config.toml
n_layer = 12
d_model = 320
n_head = 5
n_kv_head = 5
head_dim = 64
d_mlp = 1280
vocab_size = 32000
activation = "tanh_gelu"
norm = "layernorm"
norm_place = "pre"
norm_eps = 1e-05
positions = "learned"
qk_norm = false
attn_scale = 0.125
bias = "all"
tie_embeddings = true
parallel_block = false
init = "normal"
init_std_qkv = 0.0258
init_std_o = 0.00526
init_std_up = 0.0258
init_std_down = 0.00526
init_out_by_depth = true
init_mimetic = 0.7
optimizer = "muon_variant"
lr = 0.00156
lr_mult_qkv = 0.7
lr_mult_down = 1.5
beta1 = 0.93
lr_head = 0.00709
grad_clip = 1.0
warmup_steps = 200
schedule = "wsd"
decay_fraction = 0.789
decay_shape = "pow"
final_lr_fraction = 0.0
batch_tokens = 65536
seq_len = 1024
doc_mask = false
train_tokens = 493900000
steps = 7537
dataset = "wikipedia_en"
MLP neurons of a small language model. Each row is named by its layer, matrix (up: input weights; down: output weights) and neuron, and shows model dimensions 96-287. Each number is 500 + 50 x the weight over its row's rms, rounded and kept within 0 to 999. Numbers have three digits each.
After each neuron's rows, "fires before" lists the tokens most often just after its 100 highest values on Wikipedia text that the model never trained on. A number after a token or word is its count.

L5.up906:475431431571533577426466538689475516476446454443487521441422499552490527380526461545524549493489607455524375461563510529492496474453535586476501489515506497516550495528526531481514535572433448562430523450582524507568605483450529500491452542462555494440553493469486460451465496537555403473533575498519389533595462542392517468430434575535483542508547436560519495447476506480492375500552487464488627509515454556510565449470476485493509428415538414513461514497513500458424528496534529494509483513474583457500515422501462583475519486420576523464422454483464434495536497486506496483
L5.down906:511492525509518453585448549476442492563557482468513505462514636407484507533527607519508554545472467499482523431551526560565551587477557484496509522520494452562521552509512496496484417459436509525471419471489503531511486515491490479526498551485570499563534494461538504463505459529462501532558527543531561478532450432461487519463519566499485503514624513527485531443483482498453535473574459513345540498499469437441384496368557435449438483556516494517491446518632505425526452617465448490499570468450533490483484427425560570387505426540607460442485536451467446411432495486621512449
fires before: "s" 81

L2.up1142:439488496514506509445480398526486560425547460555569486441458440549442507479463479530605472541529506475511495450466470449509489482577499442497452571458436549519417485533545427425536435521485545422486450537426466556534560457462407411553466559598505498365541500456519499499564384499468585536505457526428491460573529472494513578525509467440463548454419554414585514452549562548480492568564445579444542405500473452524532524496492476518534498460412474492523521492649451475466474437522446494522519490525509566538424532525503531527544474564574638526552471427574481568583459563515500407
L2.down1142:473517569525556474455430425466522560394554528583423556380518540532418524485499498468567492455566412570473588482517478476579556504529484507553448462488440472545511460563552444515522416490501515524494448525430487572574473480455478535572565512536566413441438457502486471508504455537472593535481494590451466493581548546527548476523426539433444473483510438459499467442459610430509498539497399582464441424489484482528486507524476440459475491550403488494513461476466493415491414545491565531514522504594520548413466526520511437461530534441563577474491567453591447500558533524495505453
fires before: " |" 64, "\n" 6, "." 5

L2.up1231:516552452583549500517516437451478479451506462484599438488450549477481548584477459516475508535455592489504448510444512516400460480502484473456515602540507527381528484570546517480519484531613481487448538533462408521466511487464444569532515494493545394497450551441497477542549463397509580480552515511561481448513485423467558530518533476553461442461470531481472527561568474509426523462519476373483432485509500485463539500488533517526430479469552498596500569505519449411477411468430458479533549405526498504418554508450600612452603519547453584512663571530486544487508443479512548447
L2.down1231:466491465500556453514458497523541496502536543517515577513512524515553484381515524462514493459542500541499492565451348510571566551538440399557553522443493542523483439544409421505521504483475427552487512456479507517553445489471523444451474557536459457525500520492599426473527572503472468528469477446450477551574480485497519525556437557533434538583516466497497547540476552476599572663455525503439537479496507466563395464474495439497611454469572544541464448461471504509454495545438478492546408558479428601626505505474480492429609506460583464461470532470524458446529502595409491514
fires before: " |" 38, "\n" 32

L2.up897:568557526442537477435466553488532529564489435653534682492519490466563547426517484526489503482423549489456543496500470456435399506545483637519451546484537548543552463532456553433499502559528506525496515553553490494393541552459610467554493509565475475576524475486523508470362496445543408469511523509449441504499481559474498536608497575486533494524514462467506463455448435509538490611477422532455488480501412520562423368471527417475500446457502487472522466495435531452495534519498393454487460504370607433563540406487478468503481538506475430525387572469597554490563505550435627556
L2.down897:448483561542555571539471452505471494534456452547497567551505510384485535509532446441523521605500469484481439323457461505437506475499489559565551493465478487469472525481495548453499420538459520430531467569401471536468614526504477515500484551533470512524485472562476439557429542457497438512311530503551498577552531418463498455517503452535497522557555552479496514534520528428551441578538416588521570452522479546515447449518445456504559550456553566466477481418608525516552554506487389451450515519518452427647546478495539508532506447548472481574514464468438451499492451572508586518
fires before: "\n" 49, "---|---|---|---|" 13, " States" 5, " |" 5, " Switzerland" 4

L2.up959:611518411545472460494503515479519570455516513494515467465524438537425483508484484449521525610422568437522369503368455484415474559583575498441577472541452479488520540593565513365460464478594403585488546404483492657502492394605467527513443464536460508484513469469486465467447463469506555495465520495541463489457479538353474575574539532537434436366469524444512472564481558583411575598495525494523462551490499487591501468581561503502530515509419603572466516464517450535520459476506506499502493498475515408499444498520499498495522446569483481556528501452473554537455467496485559542
L2.down959:492508575564487528523388488522497518477536479444516504444467583475584525499519536427497514476589491554442496400508559556473518389456392526409544501375480509499427471462507509448461451485494499541508512598518502603533539522486481525435512525599506475436509482501468571520564591477575490567484491543340547510500454531535600463419500596502481447497557451543438542476478505444568534422423464514453516470589510463586509492547572415523446526508537455518482495539574510434479435490461496463584495576524494475576463467561534397442450556360509553491513525567497507521559592561588465512
fires before: "\n" 31, " %" 12, " ±%" 8, " Votes" 7

L2.up793:510549437592490464474415451433525383579449567454498440468418518587530456468451453477444425518516492617457539364468503495407426510512512494512431588466495535452543453580446493489479462575431468541461489488535496511496528462480573462529506415501488439521579436515553513501482460582562569463416500492489611546514502525465487461555538555474460431459496441567514479602416548478519464555555580470490509584515435597459406445500540428549454536658483553405497501479488481505450489527581403452501516485511487472485502493441540454616515459494509569578407422428511480461493474498580565553
L2.down793:451494465471463505422582482549542526502488515476478543472547408517536475543521564469524485544470449430373484630536475531473533624421378471499525519574439451468540537431471495594504566523480563495568575405483490580446431508584502415519514557493552403501496564460565426417538519526508471489583445447517434476526527558567489535548521423517502490515529532362472498438496515546497491512447468499550551512471433495550488505469512498520550422466530470585511504520464556525534478520513526527546536519499471582525563564490527561426526483515533445415564557600531520446514513500476535580
fires before: " |" 44, " of" 10, " as" 9, "\n" 8

L5.up1192:441467487491477582483505549477495536504464581545480520505481528404520555566530534422400524574538554575456573449511546488578422579603623505562490476515547542549568551577469535491478579469438436550411546534484525541433477459480500529492567511469570532644505437446543530477523537501520523491442493533459504519440487470453445554525443484586476491501558473493405522464442479538482521463465431542459489522545498567414387483544499590574501479477459498418400498567438465480492466444422563500421513528433457504486539524492517525425530544476526498450495503487519455527494475499413492496
L5.down1192:557483424471501437525535483582457503499535456427598409579478472480455453493437568487480521506557506492538494560428490489488497592560511524548572526513458446531464510430444480465544548489483523519441536429559374538407465501442456405494547467494532583476524535510502397552485389490539540478466489483511545463560442541425491462525549568492504514578546509483531519499548523624493562428402621527559506502414550546505499496411532597464541504562533527563444520539529544536591480424506439546423458579570539389518513531523478540472502442552496457540457411568543529511472507492457473535
fires before: "|" 68, " |" 16, "\n" 7

L4.up39:513577509513536479598539544579434503511510511595579620514479465503521502543480457448508578545480516505560454485463518525447492492432517613495501479516538571527584470607569529451472596509521457540401548548495553568496540438517492497602550537536458528592493425513494507510542447503559495516387508473472554600545505631428527536482519471522388602486485493472618414372488469528455519473501595513471554476512473525463524463540480504493466491511495443437557549555515517431634497489546454438427494555522494584544447431424488552346581481493409498538442541538439566488465475558522488453
L4.down39:526380514439588504549492470517423499579451489473485559441504617478444489554505478581501505528558485438567488446448480594496379436590502479486520432529550471512516504505474582420448548406510461515528470472506520573551476434560464486563536531512487463521571503483526531488469503497538480523447602499501508553541565522455519511447447540404495534544534554530485537488428460465462502508524403472510481439505535397533523439555469445553503530517450495508509483539494497390508570479472481500438554528475551486557521526520555513466499573583353497427460542585534490561488523624384458539
fires before: "\n" 54, "|" 10, " |" 7, "|---|" 7

L2.up982:578509577534557505458549555450456467532469455490451576552431385601530501440429490501478452372497401468511445467522511505430570535527542580612459423488576406526453520603434528468542458461504433462516505435564482507525516541508490481492567408605459592603526548488473531475366515555399553533533541472469468506558543424518421487457506619461508542433492547431568569464512481506449547429522545491557551469512529427486456520446442535560406519506466551520552492519449508556434496506444496580396540399490548515486468523494479528572427525488573514510432517497556561464552394465455548428
L2.down982:542516561501456531489484520556422510480586516544520411457442459561508505555393446518494519481482518525521547439456591545526524438568511483435580534492450506497489448443557490595476512604445511523473473485429554496539506561544479440511451462429558529512470462538481497507486562444493526454457502498591596547520484458487505407425461612480432422459376482534516631452594500496543512464535435593506512589497462557471466573578574433471527572450555473494513470460514451462495508547522484562483445505395476496506510480485575477553552517426497527506505475508480471490462504497454441526
fires before: " |" 40, "|" 14, " 1" 9, "\n" 4, " 2" 4, " 0" 4

L5.up816:545371463528510517495476443585461506522429613533520547529496344460537519493555483488563483552536572533532430577413497435553536416435478519487434462475540521402500460547544515543545484583467547559442537527546518519441522473494490532560447559498441499543430439481437499508444540465591545518528555498455516504501446501477566576429454519528426521467465562506513542462537423520515425389440490468479475471490546459500415470570535499514474540581534493499456422435465500530531430554524491568475536490512495498502540475482465586555536422551359484545558438508651582541483481500511506426
L5.down816:507498541472628420518539547548562528490534533451526570483482537522547455537474518444490438477493471565510562594498428483483440482490483481456469490482644475445513493407521512457383473447529523541540517520464458411523497385433410467593556512486500537509496459558451525547517565586570534579407508485586602463425508605465520462563535565365544563497544531510562508509464492522447546444493491524620567518472541466508483571498482405516484552541520550536587550449523547574539486438460542468414522579471498551435495422516534462509483399525354509480505488481482469497479506584452487564
fires before: "\n" 77

L4.up130:438558459466506435521539483557589489433477401550586497542577587534552509471405477561461464486551528462583407564432461536537469511479501477621440494487456526502535424509460462523470483514561493583506423502480489506486384441476512447546515404551442550618485547484489392468496539458516483432561506413516491488443480505506547523525479505459543616505523484455441546515505513545495578449460448523452471494447494509534480558524464493442466444487467434558516546521437511392554522557429570417489502513460588517526513388509492527499470392513413510478556504531564578550532494566424608515
L4.down130:520480536521503483577621516488584505462471479442499570455550408476530508530545469492397516512439400459420499545461475504545507454457420541380485507557603494506441483483449621466427513479463525524520516513529517531429508610535513493480458522472562433522531439436486561511486495556432431492513503542526486518625525485452508488552518507513533469516463506430459559409479499463435519607487504477553598501488512504433536503531539561483470429486488508488428509554533518538503525469499430458503447511469482452512492565481485488511554607476520502450436638514402474543429507500425518487
fires before: "\n" 47, " Info" 9, " |" 9

L9.up228:602438423475501590544398508505457553487531485479510546603487516506494495481444498527460575524527491371568510496452583511499391449525589450492530442478394435495508474509444443589428565537503504531475507487447517599408614446598543527458493547613594544528490489417558521469395457490516490476477505570592476536471503430476502521457417533441506520437513472585550474456449437503510450557561530461593454442533526532575385486545445516447529538517514599448579450474546496507521467449417559557471450522448527601593527509492523649525632512535414449405446555471583517471510470482552446586
L9.down228:482505477550525645484553459513571522539481485411523500514475563490508551473523480483563494489424474479517495528550524538470559533496507449548511526498495589522480470435560612471439401456520515420510540473480541615491427474570552498506451417560529499492459412516523551380390528454463433430470484491439624500461539530555498493499515477450383445476555510531430522481572573470542546480511468530439415433502511454543491624537513595549383409483554538463559459545632499495443481454480521543411445506561479519490489479543515458475574589438485599464525599458433610496473436555476533450
fires before: "\n" 47, "|" 17

L2.up633:499524425444536464519468537483601467461489501518455538461435520602430446451487501363496490519435501550494565501409572473489495421521563445525470461500502447432472506591492573485459506382511479467564404529522506464536538516474505449584510496520570408436524500460473527547385452495479540507565597535538484436457489520443631584539407602517483468401511509467486490498527471558459522458518507507519472438508570409513536508464517551454558430443507482388460453505553385584580565501511478600456502500480443479472538455509550551461485520537534457477491519490515441436460467436602423470
L2.down633:490556469484549510463463398490522501538537433544428565523541429524480547448503445507480550521467519402446515627540512512471545544480467492561493440534455500497495487488494455560508475553467573429463506503488435478454502536435528504503527495520472475550468375524615447489519589426519512523538476560572523558477412519517462468542507524494415552569448452529512629582441590594503434456506517489561505529440527531492562420498543515518527397410539514541503561444494547541570472434528490536411589503533521483401599606416406455493537562520467544502564454505425499501425573441465497515
fires before: " —" 17, " 0" 16, ";" 9, " 1" 8, "\n" 8, " |" 5

L9.up608:566513476545549644401507536527468517525440507535491554516393460436439438503494386507500533534507481457542371504482528464562463468518487443537508491499497448473452450483400586507483535446531499504508396494484469519548520574515487489545458474520515584524545474513436463444506523473467446574621511560621498590569558523508522482559482518531459551544573508552549394476475473457464492532456477535477523465508468458548518572469448581537518535516486493479549556415685526489516466486530545509427525392488469630551432465544523537514521563440462479506388451645563488570500528485512453513
L9.down608:578549446531580491502451434558541520493450490427539496625552500509484439480535436504525486460424540442533477560539530444504474516535460425491511536521485540502552580462566570477431505551521545484467470531460468528510362510532584543530463475442536464500549449513430486485534526545536580534520467546466515527535559452577521437507461453544477586510420468486457544506505498501565557412485479532425487500461504451522468515528513468530437431488450496470432530557540577513504557434548435461419436543480527477535466582504512552380610561534384533543478489505415503610556406487533487596
fires before: "\n" 95, "|" 4

L5.up598:503510539505537491454513428532551551555494391496551493508531536396463513484470476460682468410528582478558515465456424441551546504481505452554526473518404585597563470477467462527530510516378533552488446511501541471520504531419536474509524423474466503482350495492442577472433444470465471558501500458526450546482473515521478400630576602567435572473497534520481582452524524544431455528424498469490506411451558481562530421460551553472451520532477525520502477482516526578446517549463525560544532519594511502606475466467578438422416441480486472453552501588567474584519521510492416468
L5.down598:605472434533502525557426529525466446571533451516525579459548513481499501578493566424481567494453554505448524551551356519498445493449475542559493560534558425390462463518449440536453559483636498508514475406470545430524425511536550483544436568517497460517551483476559511584525467467487509560483434509540511463472475488493436473352585530484430464480633524441535440619461490547549524469426532485520635523550485478449473531471428528424499512573530467509558505433447585363568552468517482443458497450501503456459510529597534585517533582543449460400507549457412499509483469484553543476
fires before: "\n" 43, "-" 10, "The" 4

L6.up883:476444540533482478475485398562454495598511491628538484453498525478535431406475540543591587485543427473471452459484480466550510447473472490512437454464591548488543538520530596464497533488524561495488424488530579644593565489539408576495421547521619506523531468448468497562374546491527409455487485502477504530615554518490474504582516496466487465553541477560542605456461482497468433490494514491486589459512500564490472418514548508409531478465519510467435449532478468433547535481612570544524422446416512448556458503486411524527492469434413487489472505421481514538487515533542515500
L6.down883:433574554506463639544612479474528472519479473497537463471482579493461507406415478511517483514446492491494471538558417466523525562443510437542454535430432528473476450510519636484457490567469488584483530450531454523600448513502519486410466502566541627521589510426455490492481526546587528476589568497497513500488501470422506552538492539597500520512455501508542524546476449495482486510557569556534545477539466579489471392490526435522544436504492500470508425539517446535515445599491538548449508513520557532519451455511592495487486481496551505542532491516421409523462466542543439464
fires before: "s" 82

L2.up207:600478486508466445517517554536422576514456488499533507526564436536560533612526479525473476528550419472499580532486492499624459434511506499445498536565438455537438503576488432546527525380507567600525490471568476484506582475448507443529533441539472513415543486399465468536507441518463446561541532500511481543502453482508482441428495542559484605517546498410546436459481477516438493454518569520548502481485517540583619545578512494485460452473473511481537531473525434481465595516503495508502531500554486469542438407408554560495578460549481523496525469464490419459489449585622505486
L2.down207:385474438440628428405497454540513514403486497606505572493571439500523495450498539553568526435459487527487498513494522589500540543523463494499454486422546469536459387545417427451471471523472479550480426511460439399506465509484550489611520495577496534569440521444461367510556446540482465542450524416512457496497434502506615541542488525413492514621568550471467549537457484459477573526509498531425538480566474482597536465431514482452610545553503479504546584552633445415398475464553528440536481563512399441575486427433560531537484519409530436487541528513539514426543609544535590523
fires before: "\n" 57, "-" 31, "|" 6

L2.up344:517492454507566513523450513446521586463422441521569456476475480529435504485506464471477537429437473440476440513533457472427521489498509500522410547429523444464532490519527490425427443516529475493551499493573526446434427482603457539515467446365396425536471529436511419566440411525463567502402470587540513465449534612451544494530494493519492526481473477477577579531460524520583482563557443420497480467519529559502448518399517558575414479470438516489552533522512531471427514454469556515474432423464452443474573586478519543516578479483420540498440495477529556442490512515390542451
L2.down344:535528429519530488490508462430524500463435484494499493424508456563539490498509383433479536571604473430521486424401367448500505522486560484536542521393449546417531527474474458492399480462553549545468557590501463498521555459487460493521507628535429506437527538483534482572527493481585445569486475539521456544569529548530534450436482531496515512481517476557498461428490635486434591493525527537519481619629514483556491486497601398408486537501557596495555459452483451514487495534519463457535468437472510551536611515440570498418557502562537563505502533583493478545598493498501539532
fires before: "\n" 28, " |" 14, " Goals" 9, " Pts" 7, " Apps" 6, " 0" 6

L5.up969:489472448549525464481510529586476488517372475533506526448509482464498502496497469494472480469488441558504428532501564460497529438593456515545499501527490508516506437484501545506532466432495518514470555527453525520529501488470518562610502514505454431479465556478423414485456472490501502531512482499407502523421460559462486433561476446478622495565506539542620453425498495553441427499504522608422556422525491504554502602559512456496436420553483501460522419522473460520506540536547464506485442502508491615585461551573498574434620473491471548466552533522552507481458511596589474459
L5.down969:488494514460553499505456508566465481653529506514498534509458505427466449509534566601463509431553427457546518473547409588550451490479488508569521478426439494502513551510459507475469481424510570413489496425478581418589452489521574471542535501538548493533454546493561517451530531551562477539521525501555421560424507446534540532504434507399532482489527467479567533487467449425547536615456506475471565501513466470522584494459498423420532362441436474497537418508474520565509506541480523463510508497484576611482543479538539418489465422522467498441554543465505457602518534559540432446
fires before: "\n" 87, "The" 5

L9.up715:517483506484559505521485416516450492489500510433527481472462474513468462433475418475436455487460640509508493473511508524545555581414577469523572439551468461384449435473519582497487464510455467473471555429571527563462500436529496433557488521462579503425581474563512527518418493510428512505468501583449510645495446520524552480483500527539467509530457452533428466490566460520540649559430544450504627496477542521543437431559427546499537532613481498493505503534549534548605424544557539450405567582497454587490438403512470493497476471541610484477453494567488534497546459457504504443
L9.down715:548482449368514656510528601552512540517492549481493543494520382527546524389436497472592448458467457487413477485517487539491396542530379497393505451568556450578484473421562458431601510442546455483493546516486437460500568487486538569492438531474463529540404449580526581508504464439524418612471524549484496512421540470518544435565647531434507490441530488542577399472459511436519552537491527667521512518530520515436437531490443554509507529534504481385571535490545452476507493453540458507457465442525504483475447412559554480474471479565581475517503498476434564490542505544592514546
fires before: "\"" 46, "\"," 6

L5.up928:481509434552528598487513489547504575510446515601534508531472430552545465522481439401559494632491570505578350487378533468486489477558488415534501498521496499478542486595528500504530467511501483426462493603512479568465563423498422501570528503548529507591504486459487496542477537439534535613381613471552456530469464528494562506467441494512453545548469550458516410510474438527454546458466614582477494485488558493510517474481455497531542471514506466449500508439575517505502418531532415450437608498540528541576470422500513629373540498544408538499569453518504516479448506587522528472
L5.down928:538517494452543517537556477443429543487607496531536538446332496483492508472520378581540490521533434489518496556508602520510519473438461556507445459455558531529455530493484496500424524479509405458479561534445485523528518370498522505462430476549553493594475475565534553516446447457528458570418525491560501491550496473495536472532524505348443570607431512545510521417445481615472509531472524499553558509573495477530485504544510517505409461555482474584475491505580502452532593521416523471482470480513448527535459489512425553504526476566441495525522592550566514462486548471415542466
fires before: "\n" 48, "-" 26, "|" 13, " |" 7, "Incumbent" 5

L2.up227:501438517486521498527506483524575532395488581499452584474535420539523488415373550541552503555464465521539546563485462464409435495600459572531455514456563505585480443435478503487503418523503511497417413498469548528599570525505524492546595494507443531477392539525525403537512555498482487551543563541425504483567399517544428555531532426430469502553485432494489475450462538533397487525525465435537488536481526428536489473451478620462495420446489494456543522407508523580445461510527501545340444479407526540536535523478498524451468528453499388481522533422431512518437509501450520503
L2.down227:553487641517463498487539472456508628428394452409530512506497408542437594457628524534553519458433423569470501483545483514556474408517430500414505553428519514521545459521510485630577574495487506518511466495506578422472455429542500498627507427523485493426526431478540464531460587434458387491512541518592500505480570456460382514496386477500422472543454430544427502522502526537565494446489520528554502495520409523556478529540589373488465511555544500501501575514455502483544530520502465417481497515469556528492504410459464527549536521539563525460549408465576520386546464426484512592
fires before: " |" 36, " " 18, "," 4

L4.up646:459485456527520498534521461412594490464427559446504573449540492527497420494608565445494531505558505507559478506524515516443449457451468555508473460445561457427440397526506564479498335471481449478416480528527476530442508548555542530633563574484535487531409482581519394473446464447481442553478552515487566531549457441476564517538421371519494529501529481438485473522526549551457451492476540393512498411429567470535446538510456548513473501541447556528525569402476572445539516603498435451477491454479458432498564515540504397463550583517539550452602485516518494459433471491488518568
L4.down646:618490470453468408475445480529531593434501511467450514359435378441490506459400563543479501571478541553505488448555490454469496559529465481630442502473500470509470549504469454549479549480469449533571429536536615534495463528457557490576490495480473385466556516480520513423473574427523538583492644470511519427496374495460423505469502489477544637553537476482478382480482551464428479381614486497455592425569494451415452492457526521454460478498458480558459474597568472517580466508531500498431519412488516529562429431535453529466585452596487467527531571565584449480610496561491534537
fires before: " |" 41, ":" 28, " Attendance" 4

L4.up648:508511539452509526471594461536488445476448484458486555527476399515582465556466436503557441514536508495506508470476624521438480414538473436522492531471513486511594463478472513556553508476457561467456547474568421542442495449475399610527449496522475500484500492415392491536407521504507510468492516531477416533479478597485500447414507443527499576509597521493543473524538556492471420421540512505579575483621537469555497538504605379553524559532527516567511446441551410512410506437533523439414581475589423502472435436441601517503603465472513515450516465516445561446458446507445557476
L4.down648:419525478391595564484451548533504527485485454488521527437402534387479415487552521570501398436468532540445477499476539526508526556421450502504505489390585481462476477602469506461551443567559488446515469511499496379611480457504536512616445567548575493583465535515458438577480533506531479556531612514525549491516456487442578474439473483411504494463507519598467463432472449487477544522520450545448466524620616433450433471552486489465521582474507558508449538477490522499412505459469499394551471438523488510500541514545489471550557480453452401466557540521600457472474582663454561483
fires before: "|" 31, "\n" 29, ")" 4

L9.up464:491474457452583452422520513469450424468437414486466373570518484520511465436518485568437500461404508459546551511452501559517449523571441401469502426527509520455515499508603473561549485510478460572457540560538585503452551588487474419427498510503568493452464452472519538455465549507427596489481461512485491555513466615511557558512445511592445520502462468413394411533436463534474542383559576505514491540503523530546503456543473520597383561520446529497534513485475469529479469457555550553455548533539518532479424466539524539551540460534489493411423445507514503441426575462495556498
L9.down464:564541481470506533531503628505477438513671545514473485489455507513444512499483511481500586527455474458479443455532472473532564535482505493490559522456500501524443560530499429548564607535429513484589488476524510588508554533524492483426529513456441500499490548561480456449488537411555340438546486461512596449540512456491459520512537451513615490423512508518596588413451551443510433520571457483481455484600572465431483472483455466466516518538547486458510470554510480454421446490498440504455418508547570524491444533420478450511432439459562501556555539530461488456548503425621595533
fires before: ")" 39, "\"" 27, "]" 6, ")\"" 5

L9.up1099:520448637565532435408496404473494453456473488550477485405512539524502463452406454490498563451539502480487499470536583479481483550470548493569621485554521351411485390501536530532531449526514456437513456456575486426608421566496486487516551509469540494443593514533421517509480467545477505479477451540437519525507466466491519435415493500470539458528463498500537420508540474436547530494481468529457547493453392518475407543517483606457462455554465526488485485466536507480509458480489596489489516437461430542540556437566482463585512532494477518571504483494449501598565434493465493483
L9.down1099:504484537440525453463486527534511468423541545540461469441508439458440528477428538468518495451545486511473480559471553470538552618527406412458512499500527436457460417501542566554586475551480521497451471473575478397603470627511539514483469498391489546459486515529558532502425485500515418440462420540526524578485502476564519505543525531463575482431537515463524469456525459472512467551571526535567487540476441548516431430523509446475572499545474465457480452508452544588531497473486483468443528523595514481419387403481504493618442509499555455503426493478512496490467563490501460486
fires before: " |" 89, "\"" 5

L9.up585:538473430533549484413490533486386550523353519610600557497494484487513388543545472589517629483443399502530453558505460534510470465423522544483503512442540465492461439572487465506434514459501411473461502473452534604521477557539550488496491523526433571538516422482514465466526455517467462556461404470432543566518550503449554526569576448510545483478567488569543466578532483539523571515530526444528486452494511509456482580460483585443506512459607563521490500526501441435486428464527482512439443557496502474531477575552523527494425533457482550521476526459501512512572468484447549516
L9.down585:386479597493567524436500528546534522425560469545451482461444477513452539485492461421534604489386512441473491593491573465509481524505515423560577464491490491539516509533580476432431489478656483440622431516513487583556586556551431492477493442489485410556474475542557455532477540530455455538484541616424494454453520542549467509480471538503492532523490549502447545424552462512544546499540592526401502452494533522495473495574513593517491464540501549476538544472456537567462456425569434457531509460527471527523484588469511564504514494549493425417479554497462364456492533461476595556
fires before: "\n" 79

L6.up1188:535471485489461467562466427534502498453470536514486539545431509647559391416589503514516551479429461478599458494457485482525522552529496463526566495637455467480472442553410497446545446490538428494529512564451536500601405393512447511472551489504540446563569549471575546484525427474446496512463596434440466553549539455430504532619559457511462566504593501434473461460539524565447493520492471530415557568459525531606514596577484568484498522581468526493503568433456460541516528480444424513468560396491541507506539524419488501490595533482488470475551529534483499481529465514552455419
L6.down1188:468516448472572545542531437503505549509493479435446548457411527489520465506441484516436511500522483484466547529479531577520578487486494567555545554474558480485540482489486492507570455627538457447383505555527516488431479467570524480528539499522527495472452494433447455516465555511490470606508443494486432599489507447523474484592459492437517427446590566512392560447541562469476562456479545476497465479465461500459506420582429607438512547581434520460493461562570519575540506481595589450476535467556541455607540450462460495537473568540491493442502471551515575620480599459506537473
fires before: "\n" 54, "-" 14, "|" 6, " is" 5

L5.up64:480468499543513538434540516511474473513472495619539517587444380488602463448466494467603501537520593506495430449480490511465619437550535564554482439555550489536515492572548669446463446512471563520523543510474448446492597517487489578512505480491529522466502460545593525492553451490453517584491494496437585466543455529545518485451541482438516497519462543500543428607461489519474488467415540620494505440537549557561529496514484617458542441542595435461494411515500420493442491486545547491512414538471497524588395503498508623444474453507499469483462517516610453450510443552519541460
L5.down64:547497518520480617399538517527442510554525466505623385453475558509532488444445521518464544527522635492474524430517524478566558447464456504489472473487505515504550490572501528496520498497476424543590466480576540447550372522477441482588503493563509445507509520544460453554561524484544491481532531533604431484436569430570471536572486386527505536597519479467546544493478456447529523494533525541536565524570503538565535530510447567464457458570507444551535475465542588352495546527522471432507521472473551587525467488519663581476547435576409505541484538544546434472386463509483494435
fires before: "\n" 93

L6.up514:480482485540534488639418573505492558559451537568517478465457463478512475537457504459499561504582607567484424446416517475510549492401464491525486520459500429486617539554518490466462453505468511506611455548510383507524543504578451514605463451424466499511463479524521472460466543518535427513549488473514469414548360499420526396503533522452378631467545495357441378413405416551503463449544541513472518524510506531559452471509527579534496569521481511480498502539532460437538540456573485391478544440424501547510532551460430462538528515524510493510388510466502559491481467534539497429
L6.down514:503547367589516502595465458409461516344458550447496477546432528477470514475464475497576434554571535464547503517590540594474483517397494462605485513547521534488521471461516504440417458461445420468528468537512505556505522518558554495438530462560511471469520499547474543524489505528459439460534527429538511461504420459516528493517551495476527478466518516467492484545515591525568593522537510499559472477529504524379504475464491533611506501428443550479449395576498512492462639512499493503503556574518463536532484506547409497592515530422503486505466512556431536451552598534496421436
fires before: "\n" 47, " —" 10, "|" 8, ":" 5

L2.up501:589493594562507476464427429553564538555393544556510509457527510459529502557493429554558494580506544433479517451396533444486506438501496524450428603460527487417499562527482536520502464457457473494504485494474394505550568463505390499517539487493507541439459551309561491511557459446517578462490515427504476572543480493501456479521461513442507581495509482527491402472533542437426503523480513442482435451604540504422521561439519432568489411464530446562537526584505410464481504467555466420625489460538468425497478508506469538493590505526470607556646524449499507562485522482571474486
L2.down501:435447439496600574450474468485435528466580487492501585604482520524577499553551586440496507442549506532545510533511486526552546535487417466565578412353508479523518422402503541460522525483513476412455516490541521451460446471494506493507517441506502485557568416569510458501506556496584423609527492547509479569468504567539526379496516537492413392556502524519485462504479534444537592484451557637486538435522459491464464538497526483433533535533466542597540467466480472470557474482449519397502525578524495564481479458501494490412375493470464508444465485533529482432501575558454522493
fires before: "|" 23, "\n" 22, " |" 14, "-" 10

L6.up489:449553467493592546430527481453498587630439492617521556518450512439512434477511407503528466506530511495439550435513447481459548481535442458566491540460537540491549478528473531459539502502599491513432443570511571555573524486343470553445556505589529492479559424501442502464561437506442472514444498476534479568477487453559449568616551446533543424460455503543447537546490538427523536432500438481479441497556492554448508444532509591484447563489491502515537466535548508600486519472544462432592461465569522522499553545414514485487592508442491524528583463503495440617428422535495547518
L6.down489:486500437490530526469473588537503438403445505551457468576511446497498459549529448493507551585537540537542522486476491485561531542506453510539492572431482551490583579451405493441514496507576481518575505497521433432496538530473443629523585593507538446497462585468527458584553501484497495467589470548585560440497466470506432473506512495477496616509571484470433580539418553541504561492492522552465505465418535459493505561581557558440488431569428480478485549445476501467533523437478421517534560478464582500564523506538476504485571503504520407466456437495515413529521426490453490578
fires before: "\n" 45, "-" 14